From a checkpoint of a small transformer trained on Wikipedia: 23.5M parameters, biases.
MLP neurons of a small language model. Each row is named by its layer, matrix (up: input weights) and neuron, and shows model dimensions 64-127. Each number is 128 + 32 x the weight over its row's rms, rounded and kept within 0 to 255.
After each neuron's rows, "fires in" lists the words (lower case) most often at its 100 highest values on Wikipedia text that the model never trained on.

L5.up397 [158 153 121  93 142 145 110 120  73 121 136 137 130 123 124 104 155 103 131 159  60  81 172 149 136 152 199  70 135 163 216 154 111 120 155 163 157 157 146  90  93 187 153 162 135 141 109 182  84 104 171 129 134 153 109 137  85 118 194  85 124 103  79  94]
fires in: "was", "before", "after", "were"

L5.up801 [158  74 130 119 121 206  95 157 137  93 120 148 124  66 130 154  60 140  98 121 106  77 113  65 104 131 127 151 101  83  96  80 113 223 103 116  78 146 128 185 120 128 194 156 113  82 131 115 158 134 118 169  89 145 123 112 105 130 109  92 151  97 179 165]
fires in: "in", "rating"

L3.up887 [ 93 138  77  98 155  29 137  78 145 116 164 120 130  87 160 120 167  74 120 131 103 149 174 132 119 107 148 153 129 140  96  92  16 110 150  93 112 125  61 124 112  98 147  74 126  86 129 123 134 162  65 121 132  88 133 181 143 100 154 119 116 114 126 138]
fires in: "such", "least", "flannagan"

L14.up221 [ 70 111  87 144 161 185 211 118 146  83 128 154 136  89  97  71 163 100 149  91 179 111 126  76 112 108 134 123 148 150  98 145 150 111 150 125 124 101 141 166 139 135 162 133 104  87 167 188  77 134 148 157 138 112  86 177  90  83 106 123  89 156 101 186]
fires in: "had", "not", "despite", "i", "having"

L3.up39 [119 102 123 123 174 131 150 122  64 196  86 120 120  87  77 106 114 170  86 105  64 134 140 176 173  89 155 118 122 104 138 217  94  99 117 109 148 157 151  95 101 205 142 111 177 126 126 133 135 207 151 135 151  99 140 141 120  99 132 197 150 144 186 111]
fires in: "a", "zaz", "herzliya"

L5.up489 [140 116 182 111 120 162  62 120 111 124 102 124 105 124 164 183  83 156 150 128 151 108 144 136 166 108 163 152  74 109 149 126 101 134 133 131  90 151 157  95 169 168 160  98 137 149 144  83  50 111  81 135 151 151 178  67  97 102 124 100 145  71 125 102]
fires in: "that", "to"

L3.up49 [106 152 122 137 103  61 116 174 203  95  87  94 131  99 160 145 158 122 121 128 108 100 153 137  92 116 155 113 145 167 140 156 197 204 164 135 115 100  91 142 112 139  93 109 111 105  71 130  84 108  84 128 157 163 178 140 175 102 140 190  99 139  95 187]
fires in: "it", "what", "godmother", "melanotaenia", "god"

L3.up226 [141  94 171 103 138 106  81  92  88 200  96 120  60  94 115 166  72 158 107 141 134 141 143 187 148 155 113 117 133  85 183 131  98 140  97 165 130 146 152 132 123 187 111  83  88 122  95 127 140 150 159 122 131 101 127 117 143 138 101 158 136  93 109  90]
fires in: "a", "he"

L14.up798 [139 104 155  93 120 142 107 105  82  65  77 155 197 172 120  93 111 116 160 139  74 123 121 139 106 140  96 116 143 132 134 121 110 120  95  98 134 196 124 125 175 142 156 101 149  90 174 202 149 105 110 133 132 134 100 140 158 127 165  74 141 118 113 118]
fires in: "to", "who", "may", "that"

L5.up710 [177 162  63 156 102 112  92 150 161 142 124 144  96 159 104 135 189 108 173 123  81  74 154 134 119 189 177  95 150 141 101 157 135 126  53 182 141  96 148 112 102  90 108  44  69  89 146 125 153 107  97  91 120 172 129 136 153 147 133 138 108  37 141 123]
fires in: "of", "born"

L5.up596 [124 162 122 150 149 148 157 116 109 128 107  69  81  89 119 165 133 157 138 175 139 158 183 161 166 131 146 154 141 147 126 135 128 119 141  85 115 184 161 166 123 122 151 100 109 123  90 151 115 124 134 130 110  84  70 167  88  76 135  48 121 125 118 131]
fires in: "a", "an"

L6.up144 [148 112 135 103 106  90 121 127  71 141 118 160 109  92 143 125 100 132 128 109 176 137  69 112  89 134 139 115 112 125  97 176 132 110 106 160 176 110  82  97 105 144  63 104 134  91 118  74 112  88 132 144  84 175 127 125 181 141  86  99 106 128 139 189]
fires in: "has", "had", "have", "season", "cd"

L7.up551 [164 188  90 131 162  93  64 130 136 139 137 127 113 104  57 147 121 125 100 137  98 100 166 146 116 141 136  91 136 151 187 120  73  70 135 172 134 161 127  89 134 143 127 126 110 137 138 133 106  92 150  88 120 160 165 137 196 140 119 160 121 104 177 116]
fires in: "after", "by", "into", "during", "before", "began"

L6.up591 [ 95 135 131 156 146 101 141 159 134 154  95 147 162  94 130 119  96 116 134 131 166 112 118 186 149 123 156 110 166 204 117 173 110  75  89  85 110 125 119  80 136 167 117 133 132 123 113 140  64 166 108 136 134 118 142  66 114 195  83 115 126 132 114 130]
fires in: "which", "qualification", "life", "this", "who", "costa"

L6.up290 [132 100 112 142 111  98 172 103 133  68 108 133 138 101 150 181 125  90 103 136 117  82 138  84 119 106 146 173 176 123 162 125  72  99 167 149 136 162 119 123  97 128 133 133 151 148 168  94  95 128  97 170  94 121 133 169 121 106 191 181 129 201 100 209]
fires in: "such", "like", "particular", "years", "may", "example"

L5.up306 [111  87 140 141 102 141 183  94  95 102 102 185 106 101 156  87  93 176 142 203 144 122 132  90 111 167 103 151 144 120 205 139 122 156  77 146 153 171 177 133 129 164 147 148 108 143 140 145  86 129 176 161 176 114 138 201 192  55 119 124 101 144 169  22]
fires in: "out", "as", "population", "people", "records"

L5.up156 [ 50 116 164 133  96 120 117  92 130  92 109  90  87  84 123  86 162 103 137 148  66  78  56  87 117 106 128 154 146  91  93  87 136 114 118  77 114  98 106 165 126 122 108 126 149  80 150 145 106 123 109 191 135  87  58 147 178 124 140  72 147 149 111 143]
fires in: "and"

L9.up126 [125 178 135 116 134 107 190 102  94 121 144  47 120 145  91 127 105 178 206  96 160 155 143 144  98 116 137  90  82 136  70 119 121  87 158 122  96 117 133 144 133 125 133  73 130 139  87 115 154 126 153 129 135 176 129 128  90 114 166  57 149 155 122 117]
fires in: "a", "set", "see"

L9.up824 [131  86 106 133 157 180 134 140 156 134 135 131 108  74 105 112  99 144 155  96 106  98 143 126 127 129  99 106  99 155 197  18  91 136  40  93 181 118 193 147 121 127 151 144  92 147 131 148 134 136 152 124 145 171 100 218 137 142 101 117 169 127 145 121]
fires in: "and", "most", "population"

L8.up47 [122  65 122 106 136 130 164 136 160 103  79 122  89 153 167 150 131 148 152  98 149  75  76  86 113  80 121 129 141 121 137 132 144 116  85 175 144 110 103 126 114 120  82 125 112  80 146 127 174 135  86 141 131 127 145 149 162 102 164 134 127 152 104 113]
fires in: "have", "has", "had", "no"

L8.up789 [143  67 125 129 119  97 111  89 122  94 143 162 108 123 124 117 137 133 162 129  90 108 150 143 150 128 143 160 165 146  97 155 138 141 142 148 122 134 141 102  97 137 166 103 125 122 127 136 142 152 104  98 118 164 120  97 108  56 105 122 144 121 131 158]
fires in: "out", "upon", "on", "years", "up", "from"

L8.up806 [105 122 144 134 145 176 100 110 135 140 100 127 128 105 154 136 123 135  98 173  98  94 130 145 148 127  89 247 154  89 113 163 105 146 123  78 107 168 159 148 100 137 178  90 114 148  78  69  97 102 112 125 156  97 176 137 117 173 110 102 141  92 103 147]
fires in: "not", "t", "had", "hold", "did", "no"

L14.up458 [166 141 141 105 109 112 123 190 113 158 125 150 131 112 100 107 105 139 137 132 146  72 165 138 109 128 184 126 184 126 129 153 113 114 124 152  63 132 138 114 116 154 134 132 111 107  91 135 178 129 144 116 122 136 122 139 179  98 145 114  98  90  55 103]
fires in: "and", "until", "in", "to", "of", "by"

L6.up914 [161 101 136  91 150  91 182 140 161 131 117 148 111 108 100 148  85 102 171  95 232 118 181 117 168 142 109  95 183 170 152 184 143  49 163 105 143 168 161 155 164 192 183  91  91 112  93 131 141 109 177 105 173 120  79 116 106  82  70  84 116 198 165 159]
fires in: "a"

L14.up181 [ 98 154  95 146 163 110 134 102  83 103  97 150 132 172 114 131 173 138 149  63  84  90 119 130 135  84 117 140 131 109 138 117 126 120 206  83 123 136 136 168  93 114 125 142 162 126 157 116 143 106 154 110 136 120 105 121 164  84 130  67 129  68 150 219]
fires in: "the", "of", "was", "first", "been"

L5.up327 [185 204 122 144 106 149 165 116  98 170 151 111  95  49  75 125 112 185 172 169 154 160 138 202 147 138 147 107 171  82  90 124 147 112 128 164 151 134 127 109 149 122 120 152 117 124 103 146 127 131 127 118 138 126  87 115 156 102 143  99 170 154 129 101]
fires in: "a", "was", "is", "notes"

L9.up223 [ 89 159 184  91 160 129 132 141 159 116 165  94  87 129  90 156  80 134 156 171 135  43 108 150 155 133 111  84  93  87  88  95 127 242 176 149 166  90  74 129 101 150 156 192 106 140 109 140 146 105 153 159 129 140 116  99 121 141 166 122 119  88  99  95]
fires in: "in", "part"

L8.up248 [129  96  78 127 134 169 151 201  91  92 149 108  94 143  94 133 135 125 202 105 114 150 129 154 143 131 151 143 145 148 125 149 144  94 175 109 138 165 166 178 135 183 129 138 132 118 158 159 105 171 221 138 127 105 107  57 128 172  89 131 140 129 102 152]
fires in: "would", "before", "after", "had", "not", "he"

L6.up735 [163  99 133 157 146  76 108 193 188 111  89 105 180 112  98 122  83 103 104 130 154 124 108 111 119 129 143  94 136 168 123 144 113  61 149 105  68  92 147 164 150 120  82 163 164 157 140 144  93 121 160 153 145 162 143 126 112 143 137 145 113 163 187 127]
fires in: "which", "who", "where", "what", "that"

L7.up493 [ 99 106 148 123 184 184  72 155 121  98  97 170 141 136 134  50 125 162 116 162 168 125 108 149 116 138 146  40 167 187 143 142 112 119 176 174 116 125 122 112 120 192 126 123 126 108 105 111 110 131  95  97 142  62 105 131 183 106 141  57  98 115  92 141]
fires in: "on", "of", "s", "in", "from"

L5.up158 [ 92  89 107 114 136 115 147 105  81 117 165  79  91 110 142 141  94 140  92 159 146 121 137  65 148 169 196 151 163 121 130  85 105 137 146 133 110 227 135 118 156 157 165  93 113 151  98  89  99  94 120  95 141 130 160 124 151 182 166  88 151  50 136 136]
fires in: "to", "can", "t"

L6.up918 [ 56  95 168 147 108 154 112  85 107 100 148 132 105 185 141  95 131 107 156 141  65 121  99 152 155 113 143 140  89 128 146 120 103 119 126 159 153  54 171 147 122 126 145 174 122 168 149  99 144  68 133 137 221 111  78 178 152 105 109  79 149 117 158 142]
fires in: "is", "were", "and", "was", "are"

L3.up424 [113 113 145 156 123 211 101 155 180 113 100 144 108 127 176 107 146 162 157 120 116 115 134 115  93  95 162 103 176 160 109 172 143 137 169 161  91 141 154  93 144 144 102 110 126 158  78 141  67 125 145 132 101 156 141 126 125 137 105  97 123 148 158 174]
fires in: "it"

L6.up645 [167 118 102  93 123 157 139 169 186 122 103  83 142 119 128 177  58  94 118  90 106 110 123 101 197 166 127 193 107 126 120 120   0 157 163 135 109 157 122 134 124 162 157  95 149 118 110 141 139 151 114 114 112  96 133 141 141 124 158 149 138 120  77 115]
fires in: "such", "each", "do"

L6.up731 [ 94 130 175 131 169 101 125  88 105  55 117 112 145 117  95 130 182 112 164 127 139 143  63  96 125 160  79 110  82 133 182 182 150 125 111 180 104 107 174 169  99 158 154 132 123 101 129 117  78  73 138 144 116 200 103 109 154 186 106  82 108 135 118 151]
fires in: "over", "to", "4", "3", "it", "than"

L3.up359 [156  52 154 123 101 144  99 143 137 157 129  89 104 134 134 175 165 132 184 136 155  79 126 117 131 101 157 159 151  89 187 108 129 137 157 149 157 105 167 141 105 115 143 108 115 126 121  68 139  50 124 129 174 155  61 156  84 173 113 148 174  90 165 135]
fires in: "an", "a"

L9.up144 [112 156 170 114 141 126 143 116  92 104  89 118  87 163 117 141 120 149 177 127 179 104 147 105 126 148 145  82 129 155 120 171 111 109 100 116 104 218  95 139 131 160 179 157 183 109 119 138  84  43 211 151 147 151 142 177  73 112 177  55 152 110 164 108]
fires in: "was", "is", "led", "were", "as"

L8.up184 [117 123 175 155 168 137 113 111  85 123 142 168 131 104  94 104 137 150 168  78 198 202  66 141 108  88 103  88 106 131 127 199 138 119 162 136 109 184 177 124 136  99 121  78  62  95 133 152 140 119 112 104 120 161 147 148 143 158 127  85  98 152 125 153]
fires in: "a"